{"hidden_size": 320, "num_key_value_heads": 5, "attn_scale": 0.125, "tie_word_embeddings": true, "parallel_block": false, "init": "uniform", "init_std_o": 0.00597, "init_std_up": 0.028, "init_std_down": 0.00371, "lr_head": 0.0114, "schedule": "wsd", "final_lr_fraction": 0.0, "max_seq_len": 256, "max_steps": 4812}
MLP neurons of a small language model. Each row is named by its layer, matrix (gate and up: input weights; down: output weights) and neuron, and shows model dimensions 32-287. Each number is 128 + 24 x the weight over its row's rms, rounded and kept within 0 to 255. Numbers have three digits each. A neuron's up and down rows have the sign that makes its largest values positive.
After each neuron's rows, "fires after" lists the tokens most often just before its 100 highest values on Wikipedia text that the model never trained on.

L3.gate56:113134127152142125099170114110137153100107125109141117080132141105146102089170149154120113128130120119140137138104122121140116135097111110152145147111119120143185153081114123126158122140127124120103134112096181128129114107137144158160148155121125113176137125105140128124120143123151118118139094162141123124096101134132136098132126150165154123084146156149099098095114113116164148166129126142130130151164134143108118115106107075138140151103092188160114146101138095094088105124145132130109146131128185125105119139111128162137137153155124157100144126114086179162083099133079117141102110076149159074107160151118127097131129133145147105113153129122098134140131079100154078135087127156130113111123149110128081110121135113149115142156099140061123127158103114142114130151108114
L3.up56:135139102125160134120105137129157153116127128078129135134129171086129131141149125150148167156130144132130157130088144121136093136113133127108165166119139112122134089084137102136140108164138158123109175123119163099127096082165142181126140112145171130177133101180120157129094107093117090106106103134128143115090141136124127083108131126126128136133119086102135076138091104099152125123116117132147128112132149142102132128107100115134132133110124129137112136122162127128146119117107141103115118142154131079111150150115102083184131130098084167129135155116115120163177121133063187129123104117117153152161096179147112139085108162159155127132125150144173127152150140129105105103168126137116127151101096118155112078130144067130165166117122171121149117135132108122078121115140120
L3.down56:125157143151106150123137091107142101158103104163107102102130124145156171152161132171108121108142096101106143111144121112141155112068117134158124072124140127140114121142125174173092130133126114114150114117149105141112162177141120114255143166111127165085157182099135072109130115122126170083165088104123148156113087145096150140125119118139099128115142110133140156123170148128140148144143110124123138128143109121093139149153145106151126133136121123133150103092122129109116144111141150174133111119143138129155160115122149160140129148172114097142123112131144152129097119140130081167115109146131120144093175168128090108141138150125123123120126116153142134122150094107123134126118138104099124165105165143108117156111124161164124102135118139122155148135164136106129140140129136
fires after: " \"", ".\n\n", "==\n", " ==\n", ".", " ("

L8.gate394:107096122119138113148164123092120119140085136163112131173090130152115108170071136121133125111146133176124114091114118092088160113145122158131096063156167114134137115089133151111127148171102109127140093170120113125128099166128121098088109123103147155133119143132119123110117127093136151135125121128150084170152141122142076144144149110129122094153182136129143104090121104134166108146111166165157144100114137099150163116129122114101156145101123149161112117111111159114177104135128149094148116178119115095144103109140108096123105120167141122152120147135112125108113133175143130142120109148157095133152100106096132088096114123108147132130094158134150144125108138098070115127124139123122136136105110130132177106123108118123149147115138137106126172110097132121163121123112122
L8.up394:144097137143135139137118169159085128096145135086144139071100114121129193141118109164118148116104116165127108114160139138162107144106166137143132111127099137156133129142135161141124119140144105084098122140143143147125110165166106101120108102165156156138121148119147180145119138128120131179120125137102136078174097091135154127127162152140143123143110097119105105100122090161108117113083123134155148135110152103149154145120188133163138151147093141115094101136137161069132131100112169163148138142119142146151119097124157124143145172085136128136107187139147176127150147138111177143141135145117103134121119098202127167118163113180156144109117067140137156141136118159118103140140170167100119105139111142094095116106131102150119108094113114087086142142110158130141116164108128
L8.down394:130109121116150124143115079155141119146152121169095154120137150150185144108139124129132120128130153135158156154152152128140110116109145144108141118130111103130093173146152117086106126126119173156166116104118102138096128133155139145188080113160130158147089120079079117125093121105075174145130091127127145103111087151134127114121137148148155165186131112145158138095109155090160103151077166136074112130112089142098140099130107107118140133133080113104149132100142094130134120142121069119112106133137133114095138090102082096165149160113140132157117147068094099098154128173094112107119079134132106127129113104163147144146102159099144139113113132086131109140136132112113162111084122133118096150114103093167122117129179146144167139129132158153191156130126127124154123109139131
fires after: "19", "20", "18", "00", " "

L2.gate652:147104130106142078125127116115144108049096105174099091135109131139128131123081133141126167137127129096093105177129149137146140141112153116146141133121102117135128135139090110148115123146087111147097110115143124113096115085166100111158116103148124110149128174157120131134114124150115107107178116169096134157120134123164121157144159126129130160109158152102142083122091114123107135132137126118111098151150103176180173134088130138115121131125151143119142152087101150143132063121116115168133107146114150143151143118104125130134083152125172102125184137103132143163086117129134105108084139156132100111125155122140160162107110148141109115154174119151136136166132111092145160163084138121128089114124153096147125129142134117168135100134165119128064137120147120059157129163129126
L2.up652:111155143110144138126148114139117199092168128123126105136090154126119141105176132141113068132121111097094120126128139117145123108094125126106122167165167118135090112084178100154125128149106165154151116139106122145170098127172098146142169118114114125146124114126138130146125087095154153095087131124106160144132054139119108071100145092135127147156123122089146140141110140127119176160144132140142143171146084135117113129099081168135148158111104159117076147091097128138121119150150156143149070134117174117147116162166137136124089127115108136088104101134125147156154162130126133091164155106140165157115116190143128116107097136101133100153118103115151154090102149158159108163144096095122156101128110122127140118148144166153125115130096128165136105131120117131128114172158123
L2.down652:127068121139106103109109131133089091118128133142163120137154137118145130176164109121110180143134152122130106137141092129130107135146138130122152143111098106124134152163136153116148151170175120108112149116126090137122137162174168100129099135148116132094124118141117136139155138149067119127160143126104160128135142120107145155135089134125149132111139115187134066073126137133146076107091116091114126096090146166108148172140135101132149166151142055130151108122130113154123148143132122129137147131165131143144109088148145170134138120132106135179131094135112155074079074144167139133109083144118100082114128064138128118105130144086141157120119093072110111152150090127150141118115132121127082075121126156160147131124111116100130155140165133124107162108155138088088119107111107
fires after: " ", "–", ";"

L3.gate397:127138137097164125113133092122121158114155119132154142128109126147114154118152137122179132143157167073125135118165173120156122152151107128136162107124139130154135124090119085096144121095100134128118130125151103124158130182089110109112147098087121127123125095155135109123141140139130071119119113149105121140127127120134161134126123105076157120115134106099129149153086126075156129097114109138098132147108090150088137136104142148119107103153162110179125093105123123129147110150115114143137070158160106143090114145176126110094138106113105124139130128160087114135109103148127151131112159137137130131139094143170094136117120175156139140174085130109108121150107113136116129136108152124117117073098093093133101154128161095093138108110145101111102141132135148130142089127115092
L3.up397:131121120169124150133171101167138114153143139121149118150136119118104171108168126167103116113120123115125174153129136181134131161119126146134103105156113157118125103089104096123128147110167085110136126149096130155145090163152117121102142116099132104145104113120088093114154069152131171170181114136117134158122100141116131143119164121102159170131105130138134150082159170095137122138132137152118135089104100109126136132132080125157153136146120094142119103108144169170112169090141143115097103135127060109134144072057096148115077137126177142097097118128162131157138099121158121110187133152129149092127086147106152113134152136143097157116109131099104113111138107102139146112129102120122103132129110128125111152106117102098134154133161093100145138102093123149176116129105128
L3.down397:111151139058123129131182134113134109128186140134123141112128148110100164128110142070140133144136141099149139089148114119134142117109142092171088120110137132133150133120109134134103086102091164126106121129126117117133156098118110117178116150115152118111160160117123130125095143107153047099121110135150122136113098111120158115108129107087131096096124080083130083116103048089116153099136108122132112124110084149128160118131144121110092097165150116154139163102123115121138091125125115112100074092126111158132122132171145111103143103088123155111118112115119139134139114140132144166128100116146116163105167112136134117111134101128120148140114175147116138141133140137121120140130184141138127093123140107126152108168162122099158106155139108153114174125180149137135101122117125
fires after: " MF", " FW", " DF", "1", " GK", "9"

L2.gate424:112185134149141109113175128100145128122152152117154129149140163138139149143111117104115173134133155074140126094127103144136108166132181170105122138129133133126135096151125116136183126102101087122113120145152111119127123142150152110144089164137151109104140073152120090127128121126124150105126142127094161121160110123134142128144148072135131066094120134189109109121117138102179130106136114105127134131141090154144095147142104128100144131117091130175113157121091124058176130132134105122118093123140114087112126122152149114147127128146167121149138085110091126121132115146137142170127134115135161147112130110098118124158162100091131145144137120132083115119198087133119100149199152157158137124107151144144151152148171140130092155150092153117115135127121127154146124081113091
L2.up424:139111178130080132114115132147069085121124106135158141107126150151133125101129125138141130119121176137144156145150120119114113117111126147147126137101112146083131109139116111165167103148114133129121100122150142138142127134160166129113122130108106152141151084107128121139106128149144164149137099139141075160139093132145136142090103132119119108143145078100172099101116116192135148093087109101098140112109129137127171108134103131128102141128109100105157107096102139145147108121113155126101139147112128108135158122140147095135119126128148154106105151115086106122202142156165124110134164129139138107099093096131133156163145117117133123176113135112086114144112143154135068168138151138159083132118133107108107133128139122145136106074138110136159116103100130166159138115133147
L2.down424:114135090146157066125177161072122175145126141111094155165114166129134152146159132130138117145152126147114110179128106142102116120105115146108138107117110089176136109143129106107111171134133125118104142137158122109089133096110129118140111119132124113129146164114132131091161123071135119121163111112130125173112091148106165150117132125111120156149127141133095110123115120142157147160190128086131127133122117121104111187152081128109147110115123117133109141093153143136129106106121115107098099108104163111122129132106163120141139148108122114100121078116160135134095115114136118173124103116135133147151161163125139125143132144064136134135125104166127154147146082166126154120112127129155105140125131126143173143125166109114104137173130081145081156183159164117150149152138158
fires after: "0", ")", "1", " DF"

L3.gate577:103095134137151093134109105095096150137103172100082148095106166134089167102124144164137139111108121104109122130124176134118140119135122140160110155140145085101123097142098104106136129113113130146106079156111144143135161161127116129102104142159137113136139088115110081126133120146143127143144153146142137107099103160141124130124099160112176120135108119133162100168137113149167152137151122116098095089166118156141138109155143127144069125139155148138111108083140161117116067104099102132128138113101115098160155098126128132112145132137117104073135114106124110160147121129156126122113096112079108093117098127156177158084119150123084187143106161110142147139119095135139113133109115117102082065128157079136126146142099127111102187098156127155107159123121101152128140114128147
L3.up577:117156165107153101110111114152148163109113117125103111133099145132149131138142139089123121133151148147125141135126093158126122147134127132144112161116159113126161146125163090128115144139103119125127099153115084108143161152117123124166118160167137145160156134124115113130154160125159169154108122119155111131118100151121130118112113167144166151156145121121158171165107080122135142136098138122136121131137149124146146107150136130109091150115124160158090112124118114071093072092148117123128108107153147130163141101153130154092171119154082126115163134126085105164148116146115121162157157118118149111179093140135124112122141130145146166150143131114123150083112086194148168123116159144109058093125165060127124122126116124129104154131152124184118109132156109121111130119132121
L3.down577:163159087118100122098142180152156141158148143168151109128087113130122123127112124125142124112073149159103120126144111084132119090148178109125133151163056114115104139164110158127121131167132153123151131124138109137129126148156125120122143123128120114076133084129132130186123123122149101114085154147136131140098119113149126134098118071116143139143118132162121132116130137111120141136184145119115121165134120154130117179145151108148164107128143160092126137151134111158152169105134097128159129151124099153147095146099108153134085125112121110154096135143176112082117163103149101099102121112134084136126180138137086134113146125129128066136146118104140100110149170097117114121138114157164170145169107172105179108094128121118098111141118141093119185170127171111139104119128079
fires after: ".", ".\n\n", ",", "==\n", ")."

L3.gate604:102104123105133115150131141109156137096133069138070120156138112117174155141062139156148122144150157113106190177127168152109132125132122109119080098097106158114114136113088111166093134129119154123147118106112139120166139122080152136140082106131086150132145142087149153122152114115111125131126139151109162090131176132132125154114135100133126121141133181130114165134115127127111134105159116134123186114155119106090137114116155129087109133133119124152114165109117074134129131149123116123147099108172126123068128133128139129132151122100148096054118143150125129142140097099145121156128119127139153117135139112174137091118087136131129183115129156093122095112147104124124123144095142131106104130080181126170165132133121135142171136114132119108066117116089081153126123112152121
L3.up604:158085102170114124183102174095103139138088123138153142133134149093135122089133125146083175162131150122144140110110159136123101113119157132119127132141128153157094102131101091113082108126146102115169104129148163123146119129108127179104119140105149094118136128145150135186094120127133125117155157123074139179061109066142114123137155138111129115100169106125134100149151116114085130135121106140120128153158111121089116128089147128121136108089120154145147128069148182103131113155114140174113174142162146103101135099146109173143145102119115120118127125140150155121117126132155126120127132132098121156109131128155143160141149140110160102136148165175136103170147134121156096138153120105093139108143130156122157154159152110131102129151108109118116123115079141172175141104132107
L3.down604:136154157116103135042114122166170113077164133120130133103140073160087103144117104126115077121121147091116134159171117117160166121161099129132110126124133124130138137096163166143183137122132144093133116102156094163117132134150132139144125145125091130156126130096089093087156091139084137119123137105182155117126139174109121148095086121162129163113119117164130160095135123114185080134143165152136156115088149124111120144156107109129100163173112104125138131156120096137128130155119119128119117094116130141154115112131133100104116137154128152139157135147071135137126096126137120165129085136118157106121154145101142110099143134141096125097111071087126112148129110117102138093082143166174104139116136121151141145115114159135173131119137143134109141153156124096127133131126152
fires after: " ", "–", " ("

L2.gate798:151125052111157114129158171081138122121100087145108137109132114122140119120130186145117138122127109109123122158101103125164114116095121109131119105127139160136104138108112137145142131136139118160101168098125164134153137127170152114137169143137143098138138098126116141146153133159132151073183172129115164120157108106105134154152102155115145116136135099136128110112101094128106126110109135138131156132138089122137151122108135159070133106067127112151091148115139122154139130146105119128132115157116133123129132090135083094137093134137146148113127110123099162147119122138124127134091127148122088137057137120160162123101091118111134126157118125169129119080110110104185140153119105146144160130114173128142147143135123144116132116096108157149107150132122116119106112178179135
L2.up798:184166073097116083105112125104092115141126147134081131094118130079134155084137177155134121126137103074166124149133151109129082181129139115129100124139140111163132123156129108138115119123159113162089119169166159105153118163122106089153140128112113114146139117092185145138137101131162152139164132140147098109091097141165149113111142152111121131132145148115138124166091118146088089146150143137130102114112098108115121115130124155085118132087143129124128143129137148166149115149139124123101121132139118091125150151150113129151152141128120166132119116108126134097125116123151143114140085151112143122095128143104170132164076105063135124133158104100128106095159149178153147093117100133131126112100164098144138150161098159130164170115117136147166121139143114164132099223123149
L2.down798:118138164121095108122147116156164127120172130125161130120143134128102139148131072130114113135092177100135118157141155098126128121161113147141147128125079146113152103181115129107104138106118153106135096122123136147100133166140110134149119109127111111117120130090153119094156089121087147102134137096098120110109119161133141139127112150145124128178078130157081178110164135130144144074120104123138134096143171161123078112157113102149184125137073159081143160078177139121117167118139152130133161097148110140108096120121155144119171097138120114138146115114101149143141178151140111111093142187153101137167157098130132136122128141116120139081112092147153124181127110117160145175102128145136111155133130182129147137114171127144142105179143135118151148130144124096159136091157146
fires after: " "